From a checkpoint of a small transformer trained on Wikipedia: vocabulary 8192.
MLP neurons of a small language model. Each row is named by its layer, matrix (gate and up: input weights; down: output weights) and neuron, and shows model dimensions 16-271. Each number is 128 + 32 x the weight over its row's rms, rounded and kept within 0 to 255. Numbers have three digits each. A neuron's up and down rows have the sign that makes its largest values positive.
Before each neuron's rows, "fires on" lists the tokens most often at its 100 highest values on Wikipedia text that the model never trained on.

fires on: " R", "R", "g", "n", "t", "r"
L6.gate383:114089127132082091090105090156080099105152098101104169123109110160141085132133116152111141166026081158148084120104172080109114106111101181097211115097114066153167189127125108147079136113107042111118119120156124099109128089099140164137152123102181137163140173163132159122160133106137190173116182139104111094120131143132101168145039098096128119186098070123108164074098173095101130097130127122128146117095183156149117129130059124146103149102160104130092087143124094104106108108098188167088033155149117113096112173183136120135118158116097168129119169173130090113129105173121141215134105135105184087085123129169125135134104165098118169129146111112136114110082164086219111138177138176148107158115178093134111101127087112188121130151131102108173088076112114117135170132111110
L6.up383:134156090120171150084153135143129119154103135131140143132097211174150155112133087184091088121141194122067161077117178172084169113169150132107103079201139116138106100087152119165186107143193124050131128109171158209127168141136108109159110096139148095148086109136158105127198146156095148131148105108097114183114090085127092107116164140117141169100170179122167118160060107181129188169064141095143128125100112084183108129153090158150121115085131129108105159113100109105142107109160144086167160123098105103157138122099186111124142137136091112168176118140071156124101145182066160110141094072160108148067119142164111132127139210081105093174159151159125092143142174144141132091115100155103150129151191133147098104143158106162166069115118159146159151153110149187134160166111178
L6.down383:146122078126121096047076095123158113190085118142162146148104135140147138135111097146174109099112121159119128109131108106140162127060087080123095109165128087135066117151149118163079122126132122091123102053123153146127124130056138168142109091175136114145083099110097183125175075108098122145081156134141109124114112141058129112081149137152121164143061105170162188120170135128173123165148119067126130165104116104155124070134093163158122147111108169132080090115119143088080126127152102055100167152157109211118111158081157112140126165152139113132118154052149127090181126130133116143078146131147075177116165143157145113103194103103059140162076074111085154138121154092161161085092128166160191156168172104180109185090157117162154081127139121148167129108199131082114138105171159

fires on: "-", ".", " American", " =", "\n", "=="
L6.gate381:096093106124121140113157102136174172166110136143155137118153060142141135124169147114073054105090036135176107135174150168094105126103152106137132129109086086125138099101128109124149152131082199080140124034143110183090121083089124132097141107122129155159099184168143159085120101101143143152094066091088137123123131154117157153112129143139144120087154115129163142189131144151184056103096119138128101159150126151078174095130148110156169074163165143055111185085156085140201151212155182116161132128070071125095124108126119113103111046141117138062106147113125118127143146113088147164158130047141123105134154092138102164181095179077146100133171109095124141073155142106136145084111157084159165160129152149122123143119108169149140134137154145168139125054117041112102155154133117
L6.up381:121105133128075172085140098103172111122098064143168117084075147144159157186138110112094089115138164094149063165158120149066146117094083092123115135173102094154135158119098145104126122137184126126166085101105110114064151070094114159154127089103166117099118094132068121159097143086071145135109100131166120111112185127124169121116114151085152177067078120095139071074123092131109137103118137148183075110139135121163124208089107106117178122101080161140094131057143113088070137104103077135096159129093075074083144125106122117154105139091117138130127080108141111154115138099170117137117170102125103091143164209106153128112171169125113158161108102068096153099169115107181072069102104163107155153145131173110087127168063169141088155077163142097101111143128073138043153134196111
L6.down381:121072128166005119097145158093128086169120135129140192134096159087156120124157183158090161100139136106139118118129114125135179149127095111105135111124170099136192132090162086099152107106164135141115099167162091113115136155074148119128109162101125159101113123144147126082228159132095078122091135150142108099064102139133171073120178143134149109198133161130118179130099111101118093149165150143086112133072158121105143102040176153130105107176167171111132125113125130165171144129136102099112119185139091101184124120096129089162167116161125099150101103166128158181165138118150103090154105091095163107090133141105154153060110154144143077113163193147117139127108163132086188079157113117148119064132109143144103168124140133161104088148164139112183084096109101131111106136118091

fires on: " to", "s", ".", " of", "to", "ions"
L5.gate99:101120171113124166097131176113119125131170199133107092106163133150121127140129146129161089150128124154221109115137116143134102070122155127119170120098145108175128083094151123129126127105039134143144126187141101191073155192128112084110151069059185124156116143126089092069093200115201147134160170128098143144156144130123145114165101086134114131113122119131107110161116168124108108127175072078141105084130111140121121136078114197143130166147133118110127133153151170159112146115113079175113088097129084112108035113068052190130065102130111166151091152110173148083112088157133080113126121126134101101105118121100157121112132114091121129104150113085193180179201118089115126185116159141127132123120196119131168041092097084133120110139171117125079109098108170080068134161153127
L5.up99:161151114135117092101085195140069111137169107137071058128135135148066149122124081133186131126104085125191091069129166165126141088163149098140138119196121120111092130134185122151114124100097135090088124162090101175098175134172121069105107110155134128143121110151155053126102116131158112146158139133141205138092108148100121106182168122113142125127126158144070044140087094163098112109153147126052136156140169090154149101110098178058124148126121156088185085145149121116089153163141063105103144073146137121087081145110130124105091116087142166127148150090097133090133151102143079148125111167112116166063082104141160107105157109103137128114136096097102102088141142099163190118142151092184133050142185152087130127148075097161109068109104078122062148083108092141118131142159153
L5.down99:097144133134089140124122120131099134120086111142114186119083122124097132116148110134160134088140151101176112139094089125160073149184102091128154112123113106113153114147114103133162134097066081079191120115093145112153125157063142119076138192150089134131135197123100102103121132149159112195129117179080157144161205153089148158129122161138101087142136082173139070113188117099136141137103146186135088182188095168138121048095179100117178125126103168114099149092147194100124122194102134172152105169131135128082122092126141120213142130158112186104190142129114100113168163066161137143082110121125145160096122166167115111140104108080115176053185136097080129085089120078075157121143134074102071144086145145105099204079110143121166139110111102128119163081155097161129162141155158

fires on: "p", "4", "3", "7", "k"
L5.gate9:132117146082127178141120098086182099092167157134131134173171135130088106185147119156123115153108103122139087074106181127162108155130097086130131111095108073051148096128118176072072140134112143150148091144135075104084170120147104090123169090105073128126097165092147102120140106089127083127091069173151074123085166135079118128092146097134117135080101136122126148122130107111116135097105146042113097139144163132107101121118138192050115119114121087178145113100160137128126170139121120153139150073109164100073140137082068154123157120117148089121152181119154094113154102062121137103239086114110171176098072140130126139079128139107188080134148088069049135169091088132119120098104178129149158109094120165111138137141155147143127121106154049118161129102133101088152045151149143
L5.up9:072159135057145137096150142028123136108148109135127118120138172173154122153167104103107090079037122072170115102158097111154176146114098169088067090114114112057167120155173168086117112146100108151169131103103055149085173097163106077109138099148089114112159163086100166114149074112090125172134117158106052136163147132131140155124161134129196141093120104166163066121101151170195132088167167083152136124131165163148155090160102138094140103156146126138183107128089128108095140160080145124118079142063161119146139196070045153167161122118185110138156209146139115156124098083134151090208127111159160173154123180143142132137139157122119125131121164091108087205106135153118140171128131128120127053131129126122138139082093116141158174086157175111130134138148162102193073168128079
L5.down9:141130088145138139151119122116144165143138238165124168156155089143107108110180052166099149132087176097131103153094166144167141129180115072185152076159095108127085139190133113149120084121108119083130125145101154141079104141172114138227189095132111125165107155168076147125116119180100107129147091108075111123137119099182143098087075105108114156147160135133124200158117067167139173105137156139135083166081137141162073090086167130088145112120129117169159148115111124150059150082136101197087175110128173093089099097131088114152136132122153167090116130166101084112101064147166128104114063127104143113146158136104175130126139170107084148157106083160123065181078121101109144098094180052150182166202174110139143085165119155101052156069080108134186171104155126156100098080123122

fires on: " (", "E"
L6.gate695:135126113134146145080142126095108084127124126072172112070096136129172199186094120155103086172184130135148180115102096100186112175174063130077100129112077134189136157086136123148180173178148064147123112115093136132153164105132128052134141139105089161174144142131190101138133127095144131153056086115110122095105171153140075141108132134099058151094073181126114090188210174132124102158138117019144112145109084133164166141123107160154141107148170112098126120124105099065129101146081227128129141115113110132094183131181165086181139157154155167150169149119105106110094097158147157152073088087115111053089157124126104136086095119131109134088117112111136110137121061154108130158127153132161140073101156126136125105148125140121117123107162110148117166094105114164119103132153125
L6.up695:117158111079132166212170151153171121139098169082174102150153106101107129127128142105118129145135165180107196105181185124171175153139108113189146128118125154104163117085132107194141163050156152121150136114100131122107196117121153170152121149198124183142145182172094139150103100132161091148109105096083148122115144108084129119138155139202095137159103134164154171206203115090126095040140148145120123085166172117153116110110153176134042130106177147090162169095148114143145138129136071063120160072109168137116140133074077074144125123102091085124114113173120093158113150105119110118103112137144119147162147175135087135123152088172098083126127168127131106139094171167097102115134099130102112153120163084115097106123151129183141118142149142145119108127097159123189164180080105
L6.down695:192176118155142078150156102194160101106105177146107115192167155167204142131093120126113107115132170134146127106136139130169166149099102127172205150160099026125170125163172149097159121134118118107112122121087142129078056185157113158060178098128161171133143116110083124153087154120155136115142095147161139206135097123092088150141092099095070119127108094144178116123143096100141128137154115148143126102092135146109100099043124119132180109147154106121091118082196111139125104202150079149121096077142155156069106144142222117162119149149120114069065111147191118076081136154134102104153110139149125135188191146097130104094119116097162113090133131179130121099094126141161129098085075102081089159166106067107157125071178107127156189125120115135122163154132127141114160180135164

fires on: ".", " to", " |", ","
L6.gate685:112078137084148219150139101080110099121130164099096094092123109133170154144110122121132124090067167129172141161081145109144165136131091192148135064094138101105130103056144112117125111125076103124108106110158108160135159108108124115106126195055156130132123106199116119100117091106138114138182119144106205095106172128100094140144152122079116077134099197110155199116098176068173101131142151154143038092141150123107103121242141125093150151091126119072112115135116162095142130145095086100129065103136166126085149117143113124120172119148203140163146131096109110120118162122090034139166135150092177122110114118159100124184104133153183122127180101129096130086167115120105115102164137079155147109156135100119099081154083133105075095095134079126140134132077085130093107125096097
L6.up685:172153157080163107085102124086103131124142137166138141196154157158122109134148128135054182138151089070188158166191127206153150108154144098172169135117143130094120134107150155118164090131109137129093089132102156119076161099104154086169165161132137174151119089075099105106126167100106114160125098147163158145151175123077114110138069141134156177120123128123150101151115223160123089119157094118129112120158181121039132135128120097163087185163151073158131050126145125135178070149095111103138122094167148119174136104146126130145122124150144139103104140122131165185109172197096131166115111130113163191099148110094108125156115120157139032190154096129101121185101100137150120161070135150156132146103118122102158135155065131175087134084159143104156176175090037152136170221096068
L6.down685:131129105129167108090121125138121107105175068092132171118118101115198130126082161091141182140171149107107134077125107122143126136177149138150195120088117151167144115056147116154187134048115169052126081152143115157108161102154138104118110164141149142167147159125084108135115163093121090139173207149143110151140142196118154070166159083150110149112086170130102159099097138135120140129119071142105121086060152138099144103076109132162131118149148110122102119104154148169133085187131159111118156057116151121106171099134200135157115189147158136116117052144194096061116074111121174203116168129112125154190122180159109099143133136051202153053110118122152149085156113094119116085056113176136088117114152146144114088102124136169115113085109085122116125124085153143120060170156148

fires on: " (", " \"", "—", " [", " “"
L6.gate942:148177072111099111143133131110140153099212128144102132134098155117098159130223172125113121151083129162146134173159142122160171149069124160110113124146136092141115129134139142158101145110089165115136107201135081169137101061118091061125097138098103151156095123130156140127083119140119138134077135190145166194154077168074167132107177163111158219082121140100126031134181069159141185121135122110116151080146160114175134116055153190119164115145085113128128136140156178099157126157109132139095121106075119140194138145098060125168117147142068121140083153081155106133124146104115150088131116111153145131141138094116112135143150155131197160073132199125108070135149096146108184173132157164127109146103192116184120088148104126155125172122162146100146142134125122174101116112116102
L6.up942:138128130121102118079172100153101138199141113113169170172146165095143166132255104142125098144109113089143142164084164124194102109132094122163030106117136147156125128072135094084104145081129126185147107150134063161145128105090114067134120143129150078114115120165123163147112171122156074115138109193172097171075145112071122121088106135131106162138151106145182141095164151119153157211128076100154132125144111111178152103127121146098126123130138144138146180177156134153146105106126160169158141073117086197156149177092122092162092160114119139162152130100069133145159109122089154154089186051134088108141097151139150173143146138171158171107105144111137145157145079135158112111122078160124134104112160115125137157163134101121137121140079153129134162188130135167099150174172053
L6.down942:150148136113157074112186161121135105180111153112148152150114189103045091173160166133063081148088132146089094145080103133130142121103109134122106146113133137113091132112178121137143125152131184123108102070093110118114150112116161123186119149133111121143130136139162147159122181153139161100134107161125127184129114137147168073130113171126118149130108130098129124125107092147132083126138130000149122105150213137165150179109176180151145151154123083113163164136156168124117171140125124104155098147131140179153178105098181131136138108137024135057085163091115109147188043139124125152107147140135151076144105156124199155117095083146180131137075144114150097098140116100136093150185087178063134139095095114140108115141116143153127094128072175130138109194143180113101183167082134

fires on: "–", " (", "/", " and", "-"
L5.gate168:137084135105147083123152098120132169237147170136173133160103144112171128138125089175114112135052108071105130140157081162144137186108162143178131081091179103080178166168119132107088136097122131097124123113163084131084093139101116131072081170139134140134106084100142109098141157169093139183122147102155098146108153120101121200105173126113170157138121134096168085084050136126096152181108126105119108145114190155233090111156087100111137143183120156199117143195155103124138132146109105105159123104119127131127161113164133160100145143071092144105094125075151145114120145118124125133102161132052128178099109153171159164093103134177134129175074150120150163119168136099179110089163142151128129113122175151122077086077157123055117076121113184101098115136144107163111104104115089
L5.up168:150078084120151077120134080196179163189098129103147185123118141132182097108069049138148179124080141111074113123170081153133121107122129145138108150145130076085116109100140155131068109072140120112180118094121081137157100100083091099060117192117136148142111171083141136138161165112104111111121156150167113120102187163101110067095139127113140138190150140166171067090145111104167118136161159150116147122120144199192100102126075133052143133193113100086128133185123106138103154135099144113115160085106173092134121125172115181130131135088085142118141147069110221097161156116169095100133099131153176160148086140157109087094162110137151160103103144140102146126131118120117106135108097100116129067123172131092124077143162147061135079093147172140093102159096112148101115114189072
L5.down168:114159107041096137095128197116117159128110142086187175094141152159127140182150077181081082125121156110137166200155087154120154104158081166173032130081162128115104140150116123118126165115137123101140064137160134116089201125149129087129066125064100164104143098189101160134139124117095177087097159155141122114143167123167114135131104167142113157079120152113096160121127143145137127197158107035157132138119156160128162140137130135146127125207066136158114153179128110196114154129121085113127103086135142136127144155131110192081141184142142195124100143109184130134131148111121175200134138123106137087153114121123172152139169203133114127102117108163183202151155111101169120110049169131089148100098100071168135088135150115116117105140131141074113112086121101136084113079109130

fires on: "4", "5", "3", "6"
L5.gate333:116160144105078133083129113150156111112163130158122193151134108118120108035145147115111153117132115128153139090149131035136048189099094159115148119130108105139163113175095171091122111118171134102104069161133175143122143107123132116103182123170138080105162135109133107095150059144117064139069152079098104082119101158172116175148162148137170107098111110100156117143064121095102149146143124054132161152225126136120120117152118110127150151144108124124147122087126193149164116212117138219150130135174119099111098127182177104212110154145112087115184109082162141131147095121101169063157134173109116079103147101122216118149148071179115153140130107128119129112171120139172133120118130064177116157127152127122152128184111171129089120064141152098109119156134117122146115114210171
L5.up333:143090170135130147124162155091081096096141153086106092172115136144138139122136131126172156095131125103130099094127134098147068053139114120076127068160130090148128149095122146145089121124117161134099108115024124159089097078035148088070113108165105118117139109146159132105131145083121115129119137147091108077135149157091115191110174189074088120141171164205112110127168155171108150123135080166092053167129158120129118124165137180132181132152136136087094169164065116115086178096161145080115103130177164169156159070156113203162165178073123137109117099131151178135106143103131136150150138148099118148121136171114121074113116096160128082108138166141145081198068111094094124140147153099055104168142065145160143156093129136141155121092156109132216149162127185160137071081112079
L5.down333:089097168208174092145137115178173061165140108171108157144194141089111144158130111107084123138168145159089134117118116112097167060097115109150129097094116189155135131125129138096137113125077102164113205108162139135146137134154068137106112122078112138127041046108126110186171130099096124147092092146140147115099145126133144104132136105103206075106110116142168111110116135127124171128209084123118130119118138144168152138070155126105097181155165154043106128113152075131155115155144118182180155093079093029136099127134141087129145137125074085117148132167158162121115142108104103144136146155111114172131198141066197141145149106103142171147104141131137159135160141158139032075119104167118132114204119094155084116107143152133200156075121147134157081141142143175135194117105095

fires on: " ("
L6.gate182:160125066101099119124167163087114110145143137109113166142103141138155126148181112156070118157104081117137152138108160135153100166152112173128052110110112183093094118109074072083109161155090074142127133129127107157137147135069149085099166188099144091065151128146132070119092160126147078092103143138139158113100140185150123153145169157112100158134128133151149157103118141118127094114113077123131164101107148096179121111157125160120150120236099102104098190173138164119102169112170160131179146105104076157189115135112110155133149171171126161124143153102171149181113098103164135128088148107122131075139112148133140063138056144102153167190164144098138112159081112133155120155155163156174138109107121095140103074201190050031084221088128126133085135108103122146126094103139102
L6.up182:185104153098145094057145112138132118135092095083129116103115157096176096158150122135145137179121125125136186139092125086099119100158148126168043126141062135054150152171107115211127148088123093177151114095127120182046084161164144187068113076103202138100167143123145163121163140103103151114126138140170137121146208110116124144149181087082091191149105145150130134109151093116168144074125145155107139119113109154123064162147118151114074074128126156076096125103112104089126123114132123092076099068153130149156145138070140159124140157143088043085143107107092103148152167113145112121043120075138091154118097140087075171084108165078173135149074104131115171135154115139151157147130067138097166106078100137138138089077122144144172152138101157154149121215119093120126147135157089
L6.down182:109084124169178109128102152099112173120174149161144145094095145078128142174136136159054132123095143127118093169110115100172083122125138121136064119083076193107149129133171106165098159125139171140100175109153182185017118146089116139098089161147109150145137151129137111146128120143129102113047145096130154124115134147085102205102086112146138154138170195162168068060114086104134067120122181054097130114083143120112079109097097155157137131091161149107061173158195141094105164112071182159106114167137119172109147138146147161132169088092102127133161121129097138133190123141112110211131111132114140145121098149145122176152129139120121110104066099158107129144110159140153158070169121153094136089106099091151143093150169091162070146116129109154128072175112131153130120215154129

fires on: " to", " on", " ("
L5.gate790:143118142139094136106148105146143120121106105184096171113206108077152105213165155127136151120137074128194169090126114106168105066120117133162133157147102147076155093087139078102083128154102137141091145166168074144141115150077060125119124153170165121087107098117163149149176164155148106142095152172140080134113170167108118117130155102108161123125159148198172109135136156119177138119164066114138189157117139099052152172060125147105133111144067103132102166142103073126132168064160125165129144051136091087092149150078125216146130120161168140159111074091169120104104102108095077143103114129075088086087163137138072150123133130106147134145113146107108185119021138123141107153153162099142145159112097121086137131096088115127138080124126117129132127118156113150220175092127077
L5.up790:164104141145074103160162103139162134143149115131158086169144191136091106167132174179151164098145135094160176143116032116123103156134108161179184070119152143101170076154116119080107143127123072063099165078135109138163134126089094172144081157112108128145113090145145093127176147091169155150102166167141109131139081104117124141167153151087134121191112149176108108150132103111160149141182166107104131139136125091156135187081120079098128193102136218102083166105126167169127156148113135127109137074161115178139161151109088181095131089188172140118087108101162133125157120122066100133143138117154150071138117128116157106154146097061170140101089172142112160116040126116101108163122114067100151089120070091106065108103110124188158130131103112151184165147120113117098092141096109
L5.down790:134181187093128107128174155085119131110162100111191125126131180168113153113130152125142106096100091132131138136137109122100093184156155182069083109104128147139143115109072063128110156209141125138143082130067096115155123183150153135145129113076101098123160146117135165136121148145174090162143155146035150130139160166158125177161109125178187113177118161185073148138122177120143114123086110139121170116181135161129069121105139165108123117085101109144086110091124120150121172087151094119156083095145141149129104134100179177114135129139103156197105056112073103180119184142141075205120093163120174139099101180047094187152140186105157086116152086139132149128056103103107099144182140217129081125066100089149126116116151084152140099114067086126060160094120134116158112203094108

fires on: "s", "ed", "es", " drew", "d"
L5.gate355:090153139108096122155151105126090149124162049176185101170083112189120145155148140074125186102117124119068136145096159128077116145118120157118175148125183112150098167104129112194091136098130132143133151103134148176182124101148153114138106123211063107100127109178139047085136125125081112177157152102122149170156141113141109104158108078113192103108122081119139121132085086135126111063133131133120120093175120134084161167186121146116112165179141097180113130175101139146138130139195063099139073128137133204158099109087103105175158188159119144124103133116194093215151142085103134061135103092134164133054133151219122126128117104176105132121141161106130157142119160153170094135168151049087111136144162189141077152109135131131155160154152148100147134155159077098110124129133135
L5.up355:111125174126156100121104081112105178149171087169139132099125151132109118112133079095075142113119119118183186119168196125123140103145152081135078183087147159121127095150099132142170124125128179161085136171112115143173114178097158113102114155252142076187094137120150130079159191145169171145085123132144105157203141144124165094171116142118203113145094147154175158150090136138108167137087097098133119098133112141194181077108176150143105171130133131169131095131122128119147096110106081080185132188169125088153127105142104104147198132166169074121119118127140127098136140091151121084141208150117131132170141152176116144164103154108115145146125117135101144125173119088230138196114164132090122148159182193136153148158086080173111136106127153151148156177151075128125142118129100
L5.down355:119081159126065169074124106127146128135067113131146138161092112140137084156169109130087081112193141125169147073098106171115158146128048152187167140110100147169179179108093096147198132156161089178131129103122130108196182158155096129142112120104098120090105154156095074127148104168115137131164139139118112120122159171177136113053167111126187144084098173127112095120103135134166138104156132143104097116134173124092157141155109142077154103149122127174111134157122134139146109104183082134167096117095126139167085161160069115155136221161153140145152125125133148206124100118082155177139061066062177121090123115192156134125166142121098045120121150109074147088155099163137141113151150079117112108082114119101098137127126109132179169132131123132078120086133039152123107121066131

fires on: " May", " de", "gen", "er", " De"
L5.gate250:116080157060097129120131123165123114126178071116139130136136131163144080099136160113145154185169124091134196057080087086177185140185120207145093134149109096123125130116133133128167186137116132141143120098147158135152082100062124058141120141111116094111085067152132180138111126110095169056094039158147128128184141141098085133133123161150095137076081104107079155152168121063072183186128150147157141123092127085083149152167166068081134151105173130108122130112098143128128116121146132139143115145176114153136117101137174143124166188128101118150116138153112075146133149153133075077153118147078080121111150116126136129158182154182193087184140088172141083089109110093107103104180158124115089123133062115128112203099169123120082127119163167077106156096165147127126121091103188
L5.up250:136115170079130128096111119133077123144100134123075092137143109096138080161088103145071152101124123090185114166186111157114121094174160037166141138127085123106130104141116122116159157149144137082125106135096124147125113122131107109104103125131118161117164056177085151155173179103094095163118131119136137118088187078120185123142099129133116112102093128154149130120126108101154105096145098098102166127086137106162143129152147168063149151180164095150141070085176145124168105115070151137177124121112098118144065134107123081106091134137143087201161130106100110126134116116146162118154123128156084117091118135173144151051193145110136048076110164178174132121135135126194070181083083142216115131132104161102133095136134131061122129156033116109127118189092151103107126141096197
L5.down250:176167119140104103177116108112101118142114124121134080140135127133157121092134131152107183071114186118153090145106137115144161164162110103129083099155119129142171126111146108094089095123121140167163182114151111151124097142110180148138096100075175152102113105116134121091150094141133133118034089156149082109125123122166182053151208073134114121075088119181114123131181148170168167077112052171072137132124213117177138115040101103091100077147076089108141116106157106102087106152142176155191144195144148135114113152134107102066132122166097134126135106081178142093148099100086086120155126098139128090115184133134123149099141159099157102116108137116128097078115141085095104079155206156018088126138129107151102110138083141146128137101133089149083154131202119102157146117110142

fires on: " (", ".", " |"
L6.gate770:158087164128155164084153126168091143174087141123145103123155152111072088095088140148088096119107194118138095081096125139166143144173037204104125129165143185128165143088065147114171172150059132143102147090120125144129136154156141108142077185129102172098094136133166057130095087132145163105117137150148142182183227144121102076167117052142151146079140111155115121083158124130194146096155157140144101103095144150158161084058090154126158102088168108067168055101135131079100111168117087182129124119122104145132117115148088164143170203146123149146107102173148094165158143152191157085130153087130132082139092155147113151059108164102169153063119145126147123140131142164126072097122104161125140140079115158104089118207148133137143105122136126140140176090137118103080133122106183
L6.up770:121150095142106154125099155165181167173112199082102143135151186132147113160063131106102103207107109112172163062093080138144156143108126116093130098111130174203173081130106134199125121131146143048141094151113159107108098144145090123116116187133087140180113126168134106074132072094128136135110173092108155131195128121086124160136153104138160089135131196144093083157147180119112160130164124141076093139144098157151110097114138202126112112139111158122086186117122169156125158160066136099105165102134126154131145177142121118131144162094081099134108164115133127158167128094085144078134139060124131106154121128128078124116123073086147107171156102115115162125100078115123165112130168059138097127123129150155097106189146162177110090115102107098164078117146106193106060087143047
L6.down770:199130140146152109170122096117137109119071156162131094112134165145161167139121117090123193042092114128179104090072141144089163148082151110160118125121149137085174102151141157122187133109108126142123127161094101122114111092131145051084122169177128133153144088131064167081143143163169146232151139120124128127142128148101132103142131095170149095104062099157097107131106082083177163193166146167156147095088106158084115156102179085106124149123144106110098107251172173173081116169065092120113152094166167167072093146135126148146158115150140187121087110128149133150091083122136137194110078183060141115117166145137134094138157140122093076114174106164158077125104159150147099150148114091141170132115106139162117104128109130109071092112109146127097084152071104077158109123125099

fires on: " re", ",", "-", "2", "1", " ("
L5.gate573:165087139106131111120138153114132127151156197230155121149148125146147128095173121119139136111069128099090071159086113162103143156084087160123097092091137148134125145114076051170103140095132113054081102115141151139061179113138153125110156142154116142150069205126119155153117151137136146057121122167141168164090190131134127094164120127138184146126079106145130127143086169106142132125092091128166148145103156112149131141120169110076154147107130182158115115161088085144074134152106155128127060107172126139106088110075088173091200125098144178087052189097043184093143127128154102082115150140169167119169125146100173097111092111148143183060106142116124136153115148134084155129050112146084163073081101142138120097070129104134166140089138125137096101111138126136059113101138129
L5.up573:129127112158098094141099184080141102129158154154163105102122148175150094170137078114095137150141049084105144172098077144082145144126174133129077098142122092106131127122138118129087154120100126087177091077091138132149131103065130158175116085069158142107081176123112109178098157167176145113102093162177134173125127143119175174172183124083118093124088160127109089090120087092180087107073047105142142183122135080110117116130074143085136061160112176185050134170139127158089079166114145094141127097138141101129135118088084118072127115119136078099066135135096174138088110110106114144126106150188191108143108204121116208093116196150126145094170108081102119166128091113110085167161117187160118153104135170149126139133159116171101125148145093150088185122104132120077136110179125
L5.down573:153090179103127162093151073182103131110152144123088163197084172126160113111135200141117115197121189078146088120125141137124065106096109041138086136177080124162112181179076089113178155209075096138069147094088132148101078095129096149150121182134160174099154111153097081150086151156116107109142132047153174116147132124101073065126163128137135147116166150151133151109141142134115170118119189080200129165141099129127155112147110122092163126130103059147104112069129144141108078115120147118118134108035114138130081110149146108100165151137095211113134138094068103137126130138116108123125168073090141082112135134158134126085092121125110110153106128108083145149105154091115154151156115137096087114126128163142118199164096139084103121127115147125127106112146098111190123143156123

fires on: " de", " an", " De", " the"
L5.gate500:150084088126094090078118187139146063094078143150137162114108143139088130170143136114133098152125116103107182121154088178126132138060133143129128088142150121067112184089125133135160124110162115150103060088104116166168153105175100087160190133081093093106087169084199130189131119087122175092154147092103104080184115125109146130116141132102107148088110192126089201146120093153170117130106150093109139099089120147171172099171135106102127172201154113141139145170166160063120122082111120197137119132146120136130138095050180136126106178149110081124111089114135142151123100077122109139168088090193170118086149082129162118144115135178152079123119125144071059093076105109198150151126100159193102151162169199139094119075045129127143120207168101063108132129196137135106091122107145
L5.up500:121052156115151116176128106105137094109148140111148137139178142183133141168135189066100070099072137134110110180144067118147129152083108076144119161179138077085108121098146117138110143117165181093169149145146128098107142166088097135090176121121083145131153176131145086181132128103157141115087096175171075098127159118175193136163125133146084091038126174130119146119139182158123124157134117128078080101142141114126167167129153118130166126126124069123141112088148112133170132148172113104091131154086119039099082122064123156104103113096137160142044103097173141158123095128154097161159131068213141166150108142168105150133129124196155110136130117063131118110117103141185076124182133123084124144142157143096150137160162150099123153147149119121145114157109122215108103159184167
L5.down500:160070101092154117122108167170157105112128090122188118105133068100104140145099155112063094130173118126185075146155094138106155078107191172168109131144189101063126139116129165093140082125089124104103129155178152056059136057120144093168148123103145211109078137082196154132136097122141165135142122093186105160149046134145089123052130121143135152162150148161117148195128140121205144188151077088166158083132121138126097114141077114170102113201136105159120149116132091108123120092137148130175103157121094094083108080106140138109131123165104129070120127125083124147137111161139179155105096171088177125038116168129104126171141080173137120140144185113112096088123158121124159125117122124140101157120136138090186063140128144097174089130117156126116145110154166128122149141161100

fires on: "s", "our", "is", "as", "res", "es"
L5.gate263:181135111114095119100141116084097178097148114129166080141123128149185170167105175222132143130061138157179118113117110147106181101191095130159114131081127123145110110121070195147112043105041148120120176127116133116135113113195064121102074107116076135104104149103170140080177075184113113122109162130141170108130180133135148180101136094153112061060081122135148157166076122111184104143176077142155155083138140095145117136105130150091087112114132137158095119145092153124122179144092165114148126127185169152125186200125120140133164128128168133157116115128097193118188148141131143000159124138149136128078112135145076122146095129135114120121126130164206207134151161135156142136099117117109108140146169080167109162092116125109081178138165180150145126150111122108074132128125143
L5.up263:097077141140164110087109103133142141100129082123087129163143128218199140105132151169167159055096122165088117153123066155133097133163166122130118191165101157120102105096174121136151070088135144159138169131091116103086112117166087201149086173111166170099130127119151114130073169145166128123156123101125146105086142120137101149148118149167076146131108155149087128152013174142150138115129081104135135075111136108139082152099124132152128091133152116151100153172144150199109151119116137087087127101165154177104157180145109111114165099079141124152131105107098092164103078116141129090087175229128159124069096129102118172173143126101128131130099136144175104123099121102186131110109097156143051147131098142103154117124114155137118206144179178196118083115186111168124184102147189
L5.down263:116158139118144143139124104160155146112077165161102104145137101151147159107102167141154150062148139158077096114101087103059159118118092156150093093110171096140075103123103144160094091147069160124162145155147058091136154127149150179147140151116110184164107105097113082109180135142022120193161110094113114140150187154102115120113145066178137155156074142099146149093072164117102132135189168106129165079152196106140149139172118132109172110148148143154119153199094107149182090133119091147126092149058126086140113127152174064150141153128117093115096106153135106119119036086118158158158097108124124114079116147152112123126152169176056147125142075168181125159180148132102144133205116109102081157119159063120138106156169184126086171135152138188135078135139082126153119156139104